config = dict(
    num_hidden_layers=12,
    hidden_size=192,
    num_attention_heads=3,
    num_key_value_heads=3,
    head_dim=64,
    intermediate_size=576,
    vocab_size=2298,
    hidden_act='tanh_gelu',
    norm='layernorm',
    norm_place='pre',
    norm_eps=1e-05,
    positions='learned',
    qk_norm=True,
    attn_scale=0.125,
    bias='all',
    tie_word_embeddings=True,
    parallel_block=False,
    extras=['capped logits'],
    init='normal',
    init_std_qkv=0.0269,
    init_std_o=0.00548,
    init_std_up=0.0269,
    init_std_down=0.00548,
    init_out_by_depth=True,
    init_mimetic=0.5,
    optimizer='ademamix',
    learning_rate=0.000961,
    beta1=0.9,
    weight_decay=0.26,
    lr_head=0.00601,
    max_grad_norm=1.0,
    warmup_steps=415,
    schedule='wsd',
    decay_fraction=1.0,
    decay_shape='linear',
    final_lr_fraction=0.0,
    batch_tokens=[32768, 65536],
    max_seq_len=256,
    doc_mask=True,
    train_tokens=319900000,
    max_steps=6708,
    dataset='wikipedia_en',
)
MLP neurons of a small language model. Each row is named by its layer, matrix (up: input weights) and neuron, and shows model dimensions 64-159. Each number is 200 + 40 x the weight over its row's rms, rounded and kept within 0 to 999.
After each neuron's rows, "fires after" lists the tokens most often just before its 100 highest values on Wikipedia text that the model never trained on. A number after a token or word is its count.

L2.up114,213,213,167,118,176,175,198,159,163,224,212,225,234,182,221,233,235,170,185,190,180,150,229,189,182,175,310,139,271,122,284,225,241,193,214,272,216,188,129,157,239,217,228,149,166,277,188,245,204,168,213,138,206,210,262,100,137,206,178,180,184,197,228,204,176,143,231,180,213,221,241,152,209,206,244,222,206,153,195,193,217,184,195,220,195,171,187,217,118,159,263,205,152,202,186,230
fires after: " |" 36, " se" 10, " ent" 8, "|" 5, "ced" 5

L4.up260,216,208,217,203,256,146,98,149,146,189,153,263,291,211,214,250,245,151,216,210,179,233,195,138,144,239,213,233,181,148,152,259,209,223,218,215,207,181,144,99,245,222,221,241,196,245,227,198,186,160,232,198,192,234,205,229,206,136,187,189,230,198,207,205,129,232,185,184,248,116,245,197,181,160,226,258,182,248,173,142,225,87,218,164,125,192,188,198,160,233,217,224,219,225,167,156
fires after: "\n" 16, ")" 14, "-" 10, " he" 8, " medal" 6, "'" 6

L3.up76,182,165,231,198,156,124,191,264,215,190,168,244,228,95,173,220,203,212,170,211,222,302,201,161,171,194,284,248,196,220,199,200,182,222,250,184,183,216,276,144,214,149,238,151,195,245,239,183,217,177,217,147,168,117,198,237,288,187,203,172,227,221,251,250,208,140,197,176,271,191,192,236,214,170,181,215,213,192,201,182,146,147,241,218,165,268,225,133,215,179,176,229,199,320,118,163
fires after: "S" 22, "W" 8, " es" 6, " h" 5, " H" 5, "ps" 5

L3.up358,222,150,166,228,179,141,200,176,201,192,224,190,178,165,207,260,216,167,239,175,187,183,234,264,159,189,187,185,160,192,235,320,216,192,123,318,166,233,229,184,261,197,210,169,203,211,213,226,222,212,125,200,204,120,221,227,218,226,250,194,223,153,224,189,169,231,133,232,154,151,248,181,188,224,236,272,191,214,220,195,176,151,214,159,156,211,203,155,223,162,223,215,258,227,121,164
fires after: " |" 81, "ed" 4

L9.up92,232,196,251,173,136,153,235,232,162,178,198,208,193,238,148,176,192,166,178,198,218,223,219,207,248,217,188,261,229,188,188,237,96,191,260,248,190,242,209,177,162,180,186,218,175,272,193,172,229,180,215,239,196,163,212,183,187,192,191,117,202,218,246,297,183,185,163,113,299,183,180,109,164,218,234,185,180,186,115,170,187,152,164,108,218,248,232,182,204,243,196,153,190,255,162,182
fires after: " \"" 30, "\n" 20, "-" 10, "\"" 8, "." 5, " |" 4

L3.up334,173,209,205,189,180,213,206,265,220,255,224,218,264,186,154,199,264,186,180,230,185,153,257,221,180,149,207,214,259,171,262,238,188,185,267,309,237,221,213,178,202,159,153,201,258,166,197,196,201,173,231,130,199,219,225,219,92,109,115,178,159,109,155,258,242,250,175,252,244,227,172,202,201,121,178,221,178,147,256,182,154,86,172,142,227,190,191,208,243,211,204,160,207,216,226,201
fires after: "." 46, " f" 14, " t" 9, " s" 5

L3.up248,214,161,133,190,218,170,159,215,240,251,170,203,200,124,146,226,182,186,206,209,141,201,104,199,265,190,259,213,216,172,185,275,187,255,173,279,254,227,173,134,231,303,169,237,209,278,186,249,172,266,201,196,192,176,203,151,194,296,215,156,178,191,217,248,101,130,160,173,208,230,206,167,222,182,242,221,243,185,230,207,233,175,177,120,164,181,252,186,119,180,216,186,251,178,232,166
fires after: " |" 78

L3.up337,230,170,192,189,237,165,160,215,152,206,210,144,118,216,149,225,294,168,192,171,231,205,148,196,248,236,205,160,185,152,171,259,172,218,198,290,132,156,233,171,244,249,216,190,216,245,202,242,176,223,227,206,234,230,252,213,248,213,140,147,240,169,259,231,258,167,151,185,207,195,228,191,134,206,196,254,225,253,220,206,166,112,218,179,156,166,194,126,184,168,239,276,214,172,199,97
fires after: " |" 22, " 1" 8, " " 7, " 0" 5, " play" 5, " 5" 4

L4.up370,174,209,218,197,96,176,126,155,181,205,99,165,250,123,179,160,251,192,214,243,222,164,126,180,196,219,255,208,277,130,240,235,202,257,181,218,227,163,259,234,239,247,209,148,216,266,188,168,243,199,254,136,150,207,169,150,191,202,200,168,169,244,221,254,206,146,182,170,205,205,187,236,201,237,296,214,217,194,240,153,257,129,242,172,175,190,192,246,161,188,182,146,212,235,148,139
fires after: " |" 27, "otes" 13, " %" 10, "ore" 4, "s" 4

L2.up506,208,144,170,151,226,158,165,181,228,216,231,238,197,156,89,209,247,164,164,298,184,273,221,206,244,202,189,152,216,180,281,178,227,197,292,230,222,157,143,181,191,208,224,146,205,181,123,236,186,158,148,149,259,169,208,132,182,176,182,150,229,203,270,252,182,154,185,183,198,171,173,200,238,111,196,184,209,195,229,237,154,242,173,161,190,206,186,188,186,204,240,189,195,270,233,161
fires after: "\n" 44, ")" 6, " 1" 6

L4.up529,179,240,190,136,169,220,196,279,200,181,163,186,156,137,194,172,249,218,158,220,200,180,132,222,159,223,249,185,211,214,214,233,178,179,222,169,195,268,300,200,204,220,225,177,143,274,187,230,196,254,194,206,198,159,234,206,192,298,268,163,172,231,183,222,171,188,187,139,169,170,236,167,190,227,165,218,205,192,184,171,258,158,208,215,229,177,126,187,151,209,181,199,301,212,193,130
fires after: " |" 24, " (" 15, " " 9, ":" 6, "-" 5, " the" 5

L2.up458,210,125,184,204,139,159,115,255,182,218,163,222,277,147,81,192,239,137,159,217,127,223,204,129,195,216,222,180,220,220,267,235,189,209,198,241,222,190,195,154,248,204,159,226,157,258,176,241,186,228,244,110,233,110,208,135,164,231,196,153,246,222,207,262,168,147,154,188,276,116,151,210,234,161,244,228,215,220,267,199,183,204,88,169,147,183,166,254,125,207,234,205,181,222,191,234
fires after: " |" 26, "|" 16, "um" 7, "an" 4, "," 4

L4.up166,153,218,157,201,187,201,182,244,166,179,175,204,293,150,248,173,223,185,209,204,143,224,169,188,154,189,224,187,183,205,199,233,212,213,218,277,209,221,141,164,225,184,206,232,164,234,223,218,213,212,247,165,264,240,173,175,168,167,210,185,165,103,214,190,170,179,113,119,231,114,253,203,227,170,203,280,240,175,245,144,164,146,192,228,181,118,195,128,132,201,216,129,232,202,216,218
fires after: " the" 44, " |" 14, " more" 7, " their" 4, " The" 4

L3.up254,190,167,156,173,188,82,186,178,142,186,162,222,189,210,124,208,174,193,95,279,157,206,129,204,212,249,199,205,202,155,180,224,194,193,206,228,187,212,181,176,248,224,214,202,198,223,199,343,218,194,230,174,210,174,220,199,186,269,200,94,158,172,219,176,208,86,123,140,237,222,215,218,228,196,219,232,242,167,171,267,226,187,231,148,141,188,187,187,152,200,279,193,187,187,181,151
fires after: " |" 85, ";" 4

L2.up335,266,132,203,226,199,174,266,259,191,227,149,231,196,181,200,162,211,188,149,191,149,212,216,197,184,181,278,190,245,143,176,255,204,206,212,288,258,250,176,204,232,158,211,228,183,206,159,226,154,276,196,202,272,261,234,222,187,182,203,193,159,108,239,231,186,78,183,228,268,136,191,132,97,193,258,263,247,205,252,187,172,211,159,148,181,213,169,229,218,153,219,200,240,195,162,211
fires after: " the" 25, " Sec" 9, " their" 6, " a" 6, " was" 5, " his" 5

L4.up144,234,187,211,221,157,188,213,154,233,136,85,234,223,238,185,205,208,186,198,236,147,172,125,118,153,238,266,234,177,124,187,189,113,206,224,191,178,218,236,226,209,141,228,161,224,194,171,204,187,208,294,237,173,219,217,208,255,145,171,160,252,221,216,184,141,200,164,153,175,145,265,232,203,193,259,233,174,182,224,176,161,189,170,259,227,193,142,201,209,195,241,243,196,173,258,84
fires after: "20" 28, " (" 17, "19" 6, "-" 5, "\n" 5

L3.up180,262,189,209,163,157,214,122,223,152,177,198,160,169,209,167,170,224,160,187,221,236,230,184,222,185,183,252,250,217,191,218,199,156,206,157,185,215,220,206,169,257,182,271,119,180,262,194,213,221,165,140,188,199,215,226,204,180,160,180,177,136,243,235,246,213,210,197,179,301,207,188,222,177,267,225,188,257,216,180,194,173,209,113,207,223,266,211,172,219,209,189,153,149,174,177,204
fires after: "\n" 41, "==" 11, "ele" 9, "===" 6, " \"" 6

L4.up227,179,98,239,155,236,231,195,180,189,222,150,222,222,207,184,138,232,171,203,228,140,209,156,182,208,192,247,235,283,216,178,214,168,170,313,232,140,146,195,159,194,195,154,230,128,235,214,203,203,140,192,101,236,134,167,207,103,242,201,184,235,123,209,221,215,201,190,222,232,138,209,213,177,157,207,177,220,233,189,201,116,278,216,231,177,230,194,198,172,183,185,199,247,217,187,190
fires after: "\n" 45, "W" 6, "===" 6, "D" 5, " Spec" 5

L3.up163,199,190,175,126,170,230,191,198,187,233,203,223,175,120,197,194,196,166,168,172,205,191,166,305,196,209,261,173,192,151,213,150,182,284,200,298,256,253,214,213,254,262,222,139,164,196,151,226,172,199,198,168,202,141,272,216,164,190,152,206,211,201,296,167,238,187,207,227,219,213,185,154,244,100,243,245,185,230,154,181,245,135,285,131,152,193,202,154,231,181,134,162,118,238,164,199
fires after: " |" 55, " –" 15, ")" 12, " ." 10

L4.up329,196,186,174,219,221,225,157,242,203,179,248,89,193,222,186,232,180,128,168,197,108,189,261,157,142,205,340,262,210,227,131,234,169,178,273,270,188,185,191,165,202,197,169,140,208,246,157,235,271,126,201,173,202,187,227,234,188,137,189,207,216,192,163,191,229,151,216,129,205,147,199,190,178,201,276,217,222,194,255,181,70,190,169,168,192,229,125,193,228,164,219,211,205,224,178,217
fires after: "," 25, ")" 17, "\"" 10, "." 8, " h" 6, ")," 5

L2.up108,191,200,205,192,274,211,295,202,196,144,159,115,232,200,212,160,213,152,211,224,202,79,200,163,150,171,160,183,184,186,196,255,181,172,232,264,137,225,242,205,230,152,165,164,209,252,231,228,168,180,251,143,199,167,244,210,168,136,111,184,172,158,300,286,147,272,246,182,269,253,159,177,200,236,247,168,218,213,182,214,229,159,113,189,239,164,260,199,205,187,153,94,231,197,293,191
fires after: " s" 17, "i" 11, " t" 10, " v" 10, "n" 8, " T" 6

L9.up545,175,199,219,219,187,149,200,220,208,179,169,210,276,152,188,207,188,166,211,190,186,170,126,211,222,220,207,191,154,209,181,203,165,172,232,229,140,181,172,242,225,196,202,200,138,172,203,167,203,125,258,194,260,147,239,165,157,201,170,185,202,189,255,280,213,250,196,240,178,264,203,196,181,231,181,258,213,251,249,227,180,153,71,241,154,174,163,229,267,202,197,189,112,189,179,231
fires after: " n" 21, " N" 15, " r" 10, " V" 7, " " 5, " S" 4

L4.up408,181,176,235,186,166,271,160,242,169,169,126,200,186,136,209,114,132,199,217,252,209,149,205,179,228,208,176,269,322,154,183,253,209,232,272,232,253,253,198,124,232,163,155,231,208,235,181,192,194,180,256,174,192,209,184,133,179,196,201,172,187,173,220,268,276,121,97,170,190,175,176,140,198,249,229,160,185,179,202,179,180,200,174,250,193,227,141,281,225,193,182,198,217,187,221,141
fires after: "." 53, "\n" 14

L9.up249,146,162,190,163,174,189,136,185,215,231,164,214,222,173,168,127,223,134,188,253,193,145,171,248,254,199,240,224,211,205,168,171,198,235,203,161,107,251,190,209,240,224,118,226,215,223,222,207,198,108,184,227,223,264,197,154,158,218,266,181,229,228,291,189,208,194,168,175,208,220,208,169,214,187,238,229,150,235,201,246,152,200,168,215,183,216,191,241,159,255,279,122,239,213,278,171
fires after: " in" 33, "\n" 15, " In" 9, " c" 4, "ak" 4, " N" 4

L4.up118,267,153,132,172,178,171,232,150,178,176,191,175,186,246,201,223,227,169,174,228,208,137,188,211,204,164,284,226,207,207,172,253,129,211,197,283,197,161,220,246,201,257,122,149,218,244,169,234,279,197,292,157,267,176,208,225,153,207,233,212,224,190,175,265,186,220,172,184,180,145,265,220,209,167,204,196,276,172,195,178,199,263,182,254,170,208,160,198,229,196,191,189,217,218,201,211
fires after: "\n" 60, "ies" 6, "," 4

L3.up293,195,234,213,174,177,167,211,200,212,196,243,160,158,104,233,151,213,214,152,196,188,208,175,250,239,193,205,153,238,177,178,242,221,210,244,198,130,134,122,182,256,213,170,122,185,260,235,200,250,134,229,83,241,218,230,229,229,222,237,188,212,184,246,210,239,248,240,230,261,165,173,171,212,171,284,200,200,226,150,225,95,197,143,250,175,266,215,206,234,164,229,182,155,243,162,206
fires after: " h" 26, " C" 20, " c" 14, "C" 11, " f" 7

L4.up71,198,200,202,221,219,214,175,278,259,294,216,131,230,161,145,209,249,202,143,259,154,175,191,140,205,138,214,230,237,240,210,269,189,231,199,192,284,188,181,176,191,221,186,193,171,294,206,225,262,197,189,174,257,235,199,240,194,203,142,193,242,177,280,208,221,158,196,221,153,195,182,179,174,137,237,131,163,241,203,198,121,202,183,210,158,153,221,238,189,161,251,185,258,200,152,180
fires after: " H" 17, " St" 16, " K" 7, " B" 6, "tt" 4

L4.up93,167,189,259,194,252,197,223,141,241,237,215,197,134,191,138,224,221,145,162,215,204,219,240,123,230,207,295,253,226,154,227,202,228,209,222,191,183,147,157,206,258,231,291,145,165,243,130,260,200,158,270,209,204,158,229,195,226,140,145,189,167,218,210,200,187,179,161,193,215,170,182,242,156,160,228,204,219,150,283,191,192,167,190,191,174,227,142,158,233,171,194,194,187,199,188,156
fires after: "0" 18, "8" 12, "5" 9, "9" 8, "7" 7, "4" 6

L7.up398,233,194,129,168,257,150,158,194,224,190,175,199,240,206,199,202,305,113,206,242,162,153,151,180,240,184,168,192,183,260,219,246,136,216,173,193,213,165,204,247,250,156,190,180,204,246,204,256,219,154,228,209,190,210,213,218,172,231,155,227,270,206,263,217,233,149,225,181,243,162,274,189,164,182,191,166,172,160,223,191,145,210,231,189,112,212,187,218,182,173,181,140,266,165,173,146
fires after: " St" 18, " V" 11, " J" 10, " D" 8, " B" 7, " C" 6

L3.up541,171,197,159,140,110,177,89,158,160,146,156,142,184,169,171,146,208,177,148,243,244,269,186,210,206,211,220,169,221,174,199,240,203,227,225,238,212,227,197,182,236,247,194,155,171,192,139,263,206,199,266,111,190,190,200,179,184,221,200,193,224,162,221,216,224,142,150,162,190,198,216,172,224,196,264,177,204,195,183,224,245,147,246,203,160,144,188,205,139,174,295,198,216,209,177,137
fires after: " |" 61, " " 6, " —" 5, " 0" 4

L3.up108,251,173,186,142,155,206,216,199,134,178,209,234,210,157,196,192,214,129,165,217,103,144,171,233,215,192,255,190,232,213,202,195,185,187,251,285,244,205,255,169,183,188,143,220,213,302,165,244,163,199,283,130,213,189,189,290,176,102,252,185,253,195,276,209,225,179,163,187,256,218,263,197,233,192,251,229,244,252,235,207,193,205,166,213,167,185,244,159,187,219,225,194,195,209,156,160
fires after: "\n" 42, "." 20, "S" 6, "A" 4

L4.up0,205,198,227,167,150,134,147,180,199,185,172,240,234,139,212,179,200,162,243,196,171,279,218,157,195,176,169,166,193,233,183,277,224,141,256,239,188,241,191,176,260,150,170,246,213,203,164,191,218,208,188,181,163,248,238,209,274,185,251,149,165,170,229,242,259,151,212,162,259,193,178,165,206,187,205,226,262,131,193,155,150,152,191,220,237,195,283,180,191,140,229,192,211,253,184,280
fires after: " the" 28, " The" 11, "The" 6, " O" 5, " Direct" 4

L3.up331,174,183,182,135,186,139,223,198,191,197,229,239,149,237,214,230,204,139,207,200,159,243,211,214,205,174,206,165,174,189,236,176,216,229,178,252,191,183,225,145,218,243,191,233,179,242,201,224,190,164,152,126,305,133,237,225,206,178,119,215,241,235,275,180,169,170,178,218,228,169,261,190,152,187,277,253,148,232,229,158,218,82,253,228,136,276,203,176,247,164,194,143,217,217,248,127
fires after: " |" 78, "'" 8, " –" 7

L4.up81,224,203,145,244,243,129,182,220,227,213,297,135,186,189,190,250,161,198,160,250,151,221,193,120,207,191,210,227,209,182,136,170,178,154,166,258,198,194,170,191,185,148,88,179,212,251,136,232,239,230,196,262,204,173,225,256,233,198,173,181,160,167,334,214,174,141,167,167,206,152,195,208,207,100,245,183,222,181,244,166,191,243,145,220,155,246,126,234,188,178,252,176,215,227,179,226
fires after: " is" 26, "ist" 10, ")" 10, "," 8, " was" 7, "er" 7

L9.up134,232,180,237,241,144,200,153,143,184,162,161,220,191,186,203,164,159,173,204,211,164,194,226,233,195,227,202,220,225,176,144,223,193,198,188,241,135,284,178,188,254,214,133,267,226,210,212,173,161,206,193,164,238,197,186,184,189,285,230,85,238,197,249,215,178,151,167,250,134,143,200,165,142,217,257,275,259,256,151,179,150,215,203,163,191,218,253,242,224,154,225,168,194,168,213,185
fires after: " |" 76, "\n" 13

L7.up236,166,193,188,184,164,190,223,240,203,160,169,139,215,141,210,148,197,134,186,257,155,144,184,236,135,198,197,219,221,158,134,163,225,203,196,205,197,225,204,232,225,173,191,213,194,194,145,210,114,164,198,145,249,237,171,189,211,198,254,192,204,235,243,255,118,311,212,179,242,160,270,191,175,211,288,212,284,203,283,183,143,220,138,241,188,259,184,234,256,228,223,190,113,147,107,203
fires after: " c" 22, " C" 12, " E" 9, " re" 8, " (" 7, " P" 6

L2.up48,239,131,255,238,200,143,244,259,260,194,179,142,227,239,161,210,261,150,202,193,207,204,159,160,201,239,224,208,224,250,139,175,198,169,177,213,75,177,255,160,173,263,192,181,260,172,228,177,237,217,194,128,227,161,222,237,228,234,242,161,243,189,194,229,142,231,196,189,193,197,147,206,159,152,188,154,194,189,224,182,201,273,248,232,200,158,192,202,195,203,266,192,188,241,145,162
fires after: " " 13, " te" 12, " M" 11, " re" 9, "s" 6

L3.up345,246,166,204,188,126,166,177,136,192,267,172,139,230,156,161,265,217,165,174,232,171,200,145,170,186,235,288,245,240,192,75,228,211,207,228,181,181,285,183,190,202,184,215,155,175,173,222,217,237,157,253,188,195,198,157,133,200,208,171,178,179,222,214,205,222,210,205,185,257,195,125,224,143,188,242,225,224,145,182,213,224,234,126,208,145,153,174,182,211,184,191,226,292,274,149,218
fires after: "-" 28, " z" 6, "op" 4, "|" 4, " det" 4, " Rele" 4

L3.up111,269,182,207,211,178,93,174,151,184,197,178,149,270,213,181,150,253,173,199,198,114,169,186,175,229,168,158,202,206,237,217,246,180,218,150,263,221,182,241,165,239,255,201,190,192,229,196,224,186,217,249,199,213,103,188,285,144,236,223,162,230,176,204,191,130,231,199,224,210,188,235,268,232,196,222,240,271,222,299,187,241,115,242,266,155,193,165,206,156,154,223,218,183,163,170,178
fires after: " |" 97

L9.up265,161,213,178,219,215,208,268,165,251,218,202,227,167,177,148,187,184,207,138,195,206,175,202,266,158,219,210,255,156,208,196,206,194,174,190,198,229,247,203,211,234,199,205,186,183,224,151,240,221,208,156,140,230,87,245,150,125,223,190,131,133,228,258,294,196,236,220,209,196,231,207,138,254,272,263,219,187,111,194,147,161,261,200,112,201,198,229,237,221,142,205,180,197,287,156,85
fires after: "," 26, " (" 24, " |" 12, " ." 10, "–" 4

L7.up434,217,225,154,176,172,164,241,192,198,245,183,143,224,167,174,227,264,189,193,197,198,110,148,231,221,144,214,189,199,219,205,262,219,188,227,265,182,234,230,147,233,271,230,146,217,231,214,266,223,187,198,218,231,238,253,148,71,207,197,206,122,143,189,253,224,221,197,260,166,247,205,138,178,252,227,198,201,153,156,212,191,158,210,207,200,204,239,223,204,207,183,164,231,243,281,160
fires after: " t" 29, " f" 11, "w" 7, "D" 5, " D" 5

L3.up86,153,103,183,177,134,235,203,193,211,235,260,180,158,241,153,235,204,199,165,201,170,229,184,167,225,213,240,266,204,175,228,257,210,115,242,253,197,176,182,168,194,259,169,156,173,198,219,210,172,171,250,182,213,209,246,257,272,178,230,166,168,266,176,207,219,163,165,238,197,186,160,194,215,71,224,210,263,129,248,199,235,204,197,203,90,235,135,197,203,168,180,272,261,234,239,119
fires after: " is" 20, "°" 15, "9" 7, "1" 6, "4" 5

L2.up111,237,153,224,139,164,157,173,198,197,186,167,155,154,174,179,235,198,203,212,184,232,225,166,297,181,229,250,244,169,120,257,296,175,186,189,266,225,184,152,167,270,239,210,207,192,255,180,220,169,173,192,139,252,181,213,194,282,209,211,190,235,194,202,218,180,143,131,165,204,172,207,208,216,279,223,274,229,159,245,183,226,101,160,161,154,219,170,181,164,151,190,192,286,213,146,255
fires after: " |" 46, " 5" 5, " I" 5, " in" 5, "|" 4

L7.up347,132,189,205,113,293,190,229,216,191,196,155,241,248,184,168,160,208,154,223,271,181,167,210,261,185,145,203,98,153,164,167,181,237,201,274,155,169,219,223,225,249,220,177,216,119,206,243,221,197,180,207,235,213,257,234,229,222,207,165,153,237,219,233,236,176,210,175,233,181,155,267,176,165,157,157,184,240,190,234,237,153,179,150,235,230,150,134,270,216,168,229,218,203,110,210,180
fires after: " r" 15, " T" 13, " S" 12, " H" 9, " R" 6, " Is" 6

L3.up335,209,177,99,191,208,120,187,140,168,214,212,211,238,199,165,237,252,175,117,296,199,175,165,218,239,236,184,254,208,199,217,223,129,221,202,240,225,189,140,153,307,152,220,166,218,205,182,297,202,215,194,149,181,144,191,210,202,187,204,107,216,174,240,209,225,159,148,174,205,210,201,204,256,212,216,229,251,191,224,226,187,129,247,167,135,186,257,212,194,188,208,168,176,197,130,199
fires after: " |" 38, "." 13, " (" 13, "5" 4

L7.up525,185,208,205,202,200,172,174,238,261,214,173,188,213,206,245,185,169,170,147,176,176,215,128,156,222,213,176,116,207,84,243,220,211,188,214,222,224,247,245,192,228,213,191,163,201,251,174,231,221,172,156,182,178,161,254,140,129,185,207,123,292,196,195,250,190,188,207,218,209,240,222,213,215,243,167,204,237,83,167,176,220,161,208,171,190,191,231,181,202,159,241,216,228,222,156,211
fires after: " |" 69, " a" 8

L2.up549,206,196,193,169,235,139,190,189,179,224,225,155,240,136,178,189,189,176,174,266,195,256,187,268,281,172,183,274,204,155,237,288,170,220,210,238,238,195,205,139,244,199,146,166,170,204,184,228,237,178,111,174,252,190,261,159,175,204,183,204,275,208,196,212,162,204,229,189,199,171,187,181,194,192,284,202,252,205,211,192,253,144,152,125,178,229,254,186,271,200,205,143,234,259,254,202
fires after: "." 92

L3.up332,225,184,174,238,147,248,144,222,219,269,179,155,217,216,193,228,235,207,163,260,131,165,156,189,227,175,177,233,221,203,172,243,176,202,180,183,257,235,114,236,214,194,136,171,167,215,264,212,238,203,224,128,239,198,163,207,176,260,174,184,181,131,184,136,139,249,225,178,275,213,195,230,226,162,262,255,176,181,232,203,106,245,162,241,148,227,139,181,165,182,198,234,204,214,198,253
fires after: "\n" 26, " is" 10, "-" 8, " a" 5, " d" 4, "ummer" 4

L4.up383,228,120,285,130,213,162,199,256,162,192,130,259,244,179,180,164,178,154,147,221,203,213,79,250,179,214,207,225,294,152,191,180,158,217,249,211,210,216,254,207,149,234,159,203,179,272,187,221,215,175,170,187,178,155,197,200,131,225,229,164,156,121,254,208,207,217,250,163,202,199,138,187,238,160,155,216,233,250,187,200,204,246,165,172,204,124,195,166,121,218,226,206,210,223,183,188
fires after: "." 33, "\n" 21, "S" 6, "K" 6, ".\"" 5

L2.up479,226,163,176,160,194,176,230,159,187,223,174,201,219,230,117,194,226,192,187,228,130,168,96,217,195,197,231,208,191,231,156,223,184,152,182,234,174,288,225,191,274,117,179,119,288,166,171,226,253,194,146,190,209,222,189,239,149,189,160,176,160,161,152,251,179,204,139,182,170,189,88,183,184,177,200,242,185,146,238,193,123,195,179,267,198,254,175,219,182,161,196,156,178,239,286,200
fires after: " d" 25, " D" 17, " e" 8, " E" 5, " F" 5

L2.up297,204,208,216,222,180,201,228,293,180,164,155,242,227,218,191,178,176,212,138,199,193,289,164,194,168,232,230,152,227,177,194,237,203,158,219,148,207,163,205,194,226,124,219,174,168,197,267,185,204,186,148,155,195,204,254,168,174,228,245,178,154,173,220,201,210,165,217,253,237,176,180,234,204,223,239,203,309,217,183,212,154,147,227,204,200,284,198,223,162,144,270,210,245,259,139,117
fires after: " h" 23, " H" 13, " ch" 10, " B" 10, " D" 6, " Ch" 5

L3.up126,206,226,141,177,131,119,97,232,205,259,158,147,288,183,133,239,245,197,205,229,143,267,204,155,162,201,223,222,244,220,145,252,140,246,177,221,184,175,177,207,206,227,210,158,179,151,227,195,217,134,309,161,197,219,210,239,175,173,161,160,196,225,177,269,180,213,183,241,200,184,301,302,199,185,268,173,180,180,259,165,199,193,135,222,151,154,149,161,174,180,160,183,179,249,192,210
fires after: " (" 39, "-" 10, "G" 4

L2.up329,213,138,183,227,191,154,128,149,183,215,214,214,180,197,172,123,258,215,188,234,217,253,200,173,239,198,294,292,214,135,221,272,189,153,254,266,133,138,133,181,244,203,170,201,144,213,175,275,182,123,273,156,250,240,223,218,155,224,212,167,166,177,212,161,191,119,143,246,171,153,204,255,192,178,194,241,272,191,258,211,239,183,203,252,151,160,229,208,142,174,236,247,191,226,174,146
fires after: "\n" 62, " at" 4, " was" 4, " is" 4

L4.up291,245,105,203,169,203,128,245,216,191,204,246,172,172,194,212,172,241,162,169,205,179,223,120,261,247,163,258,263,238,213,181,223,160,161,252,179,142,233,218,203,206,164,279,222,204,189,190,245,226,154,208,138,243,239,192,242,148,172,192,174,223,101,213,249,211,149,157,253,274,159,209,204,227,227,259,256,172,178,187,188,172,221,138,264,183,213,206,139,162,181,206,183,180,200,191,197
fires after: "." 68, " D" 6, "or" 4, " F" 4

L3.up325,192,187,207,164,230,196,177,275,191,125,222,183,198,189,204,195,156,153,125,224,109,146,200,168,196,164,159,211,217,177,190,240,144,114,227,195,266,313,229,198,207,189,141,220,232,205,148,213,167,218,178,173,279,172,177,266,212,234,152,219,222,159,187,227,194,186,198,169,169,178,247,170,206,215,207,257,144,224,209,142,192,207,153,274,160,225,186,271,202,202,202,211,206,254,237,165
fires after: "," 32, ")" 9, " 198" 5, " August" 4

L4.up104,230,169,149,100,152,131,166,195,200,261,169,197,166,129,198,235,217,156,220,266,185,199,198,276,225,207,198,265,206,195,150,193,261,154,211,243,248,168,110,202,199,176,220,169,171,246,202,212,147,215,246,188,287,190,193,252,109,149,225,164,135,160,252,243,217,193,196,279,183,178,214,212,242,216,258,229,201,228,155,228,144,215,166,234,237,176,244,120,136,164,206,183,179,181,154,203
fires after: "." 15, " S" 10, " F" 9, " M" 8, " T" 8, " E" 7

L2.up325,211,161,163,207,217,162,113,182,170,274,171,202,210,190,162,214,219,184,151,293,173,205,226,211,287,220,180,234,233,187,228,251,163,174,202,224,204,183,152,118,221,217,234,211,214,192,182,256,183,239,175,172,240,166,193,110,187,232,179,166,204,180,203,197,173,201,158,160,211,129,197,187,208,195,235,198,272,127,241,240,167,150,235,122,182,159,200,198,222,186,247,193,217,199,205,151
fires after: " |" 29, "." 12, ")" 11

L4.up290,176,204,139,202,190,212,244,207,208,206,276,111,259,196,178,278,211,175,167,159,211,250,205,204,222,222,210,154,167,238,231,277,286,169,203,203,163,245,217,224,242,169,227,197,146,209,204,223,253,186,248,155,259,148,205,197,212,301,239,168,201,183,167,211,160,165,146,147,272,164,173,257,210,240,185,216,172,161,251,232,202,234,197,194,109,210,124,171,126,183,144,179,239,229,173,259
fires after: " |" 41, ":" 12, "," 8, " in" 8, " /" 5

L3.up105,182,120,281,103,240,220,229,219,152,151,183,194,194,189,170,166,220,142,155,233,185,293,183,223,192,213,188,270,262,123,248,233,137,189,304,220,158,181,225,156,155,135,179,186,161,220,189,238,251,127,127,174,228,95,215,158,136,142,187,169,174,176,247,197,246,177,214,132,242,175,145,212,195,156,293,169,218,199,188,222,139,206,186,149,232,197,214,196,139,201,258,198,241,245,189,152
fires after: "\n" 91, " 2000" 6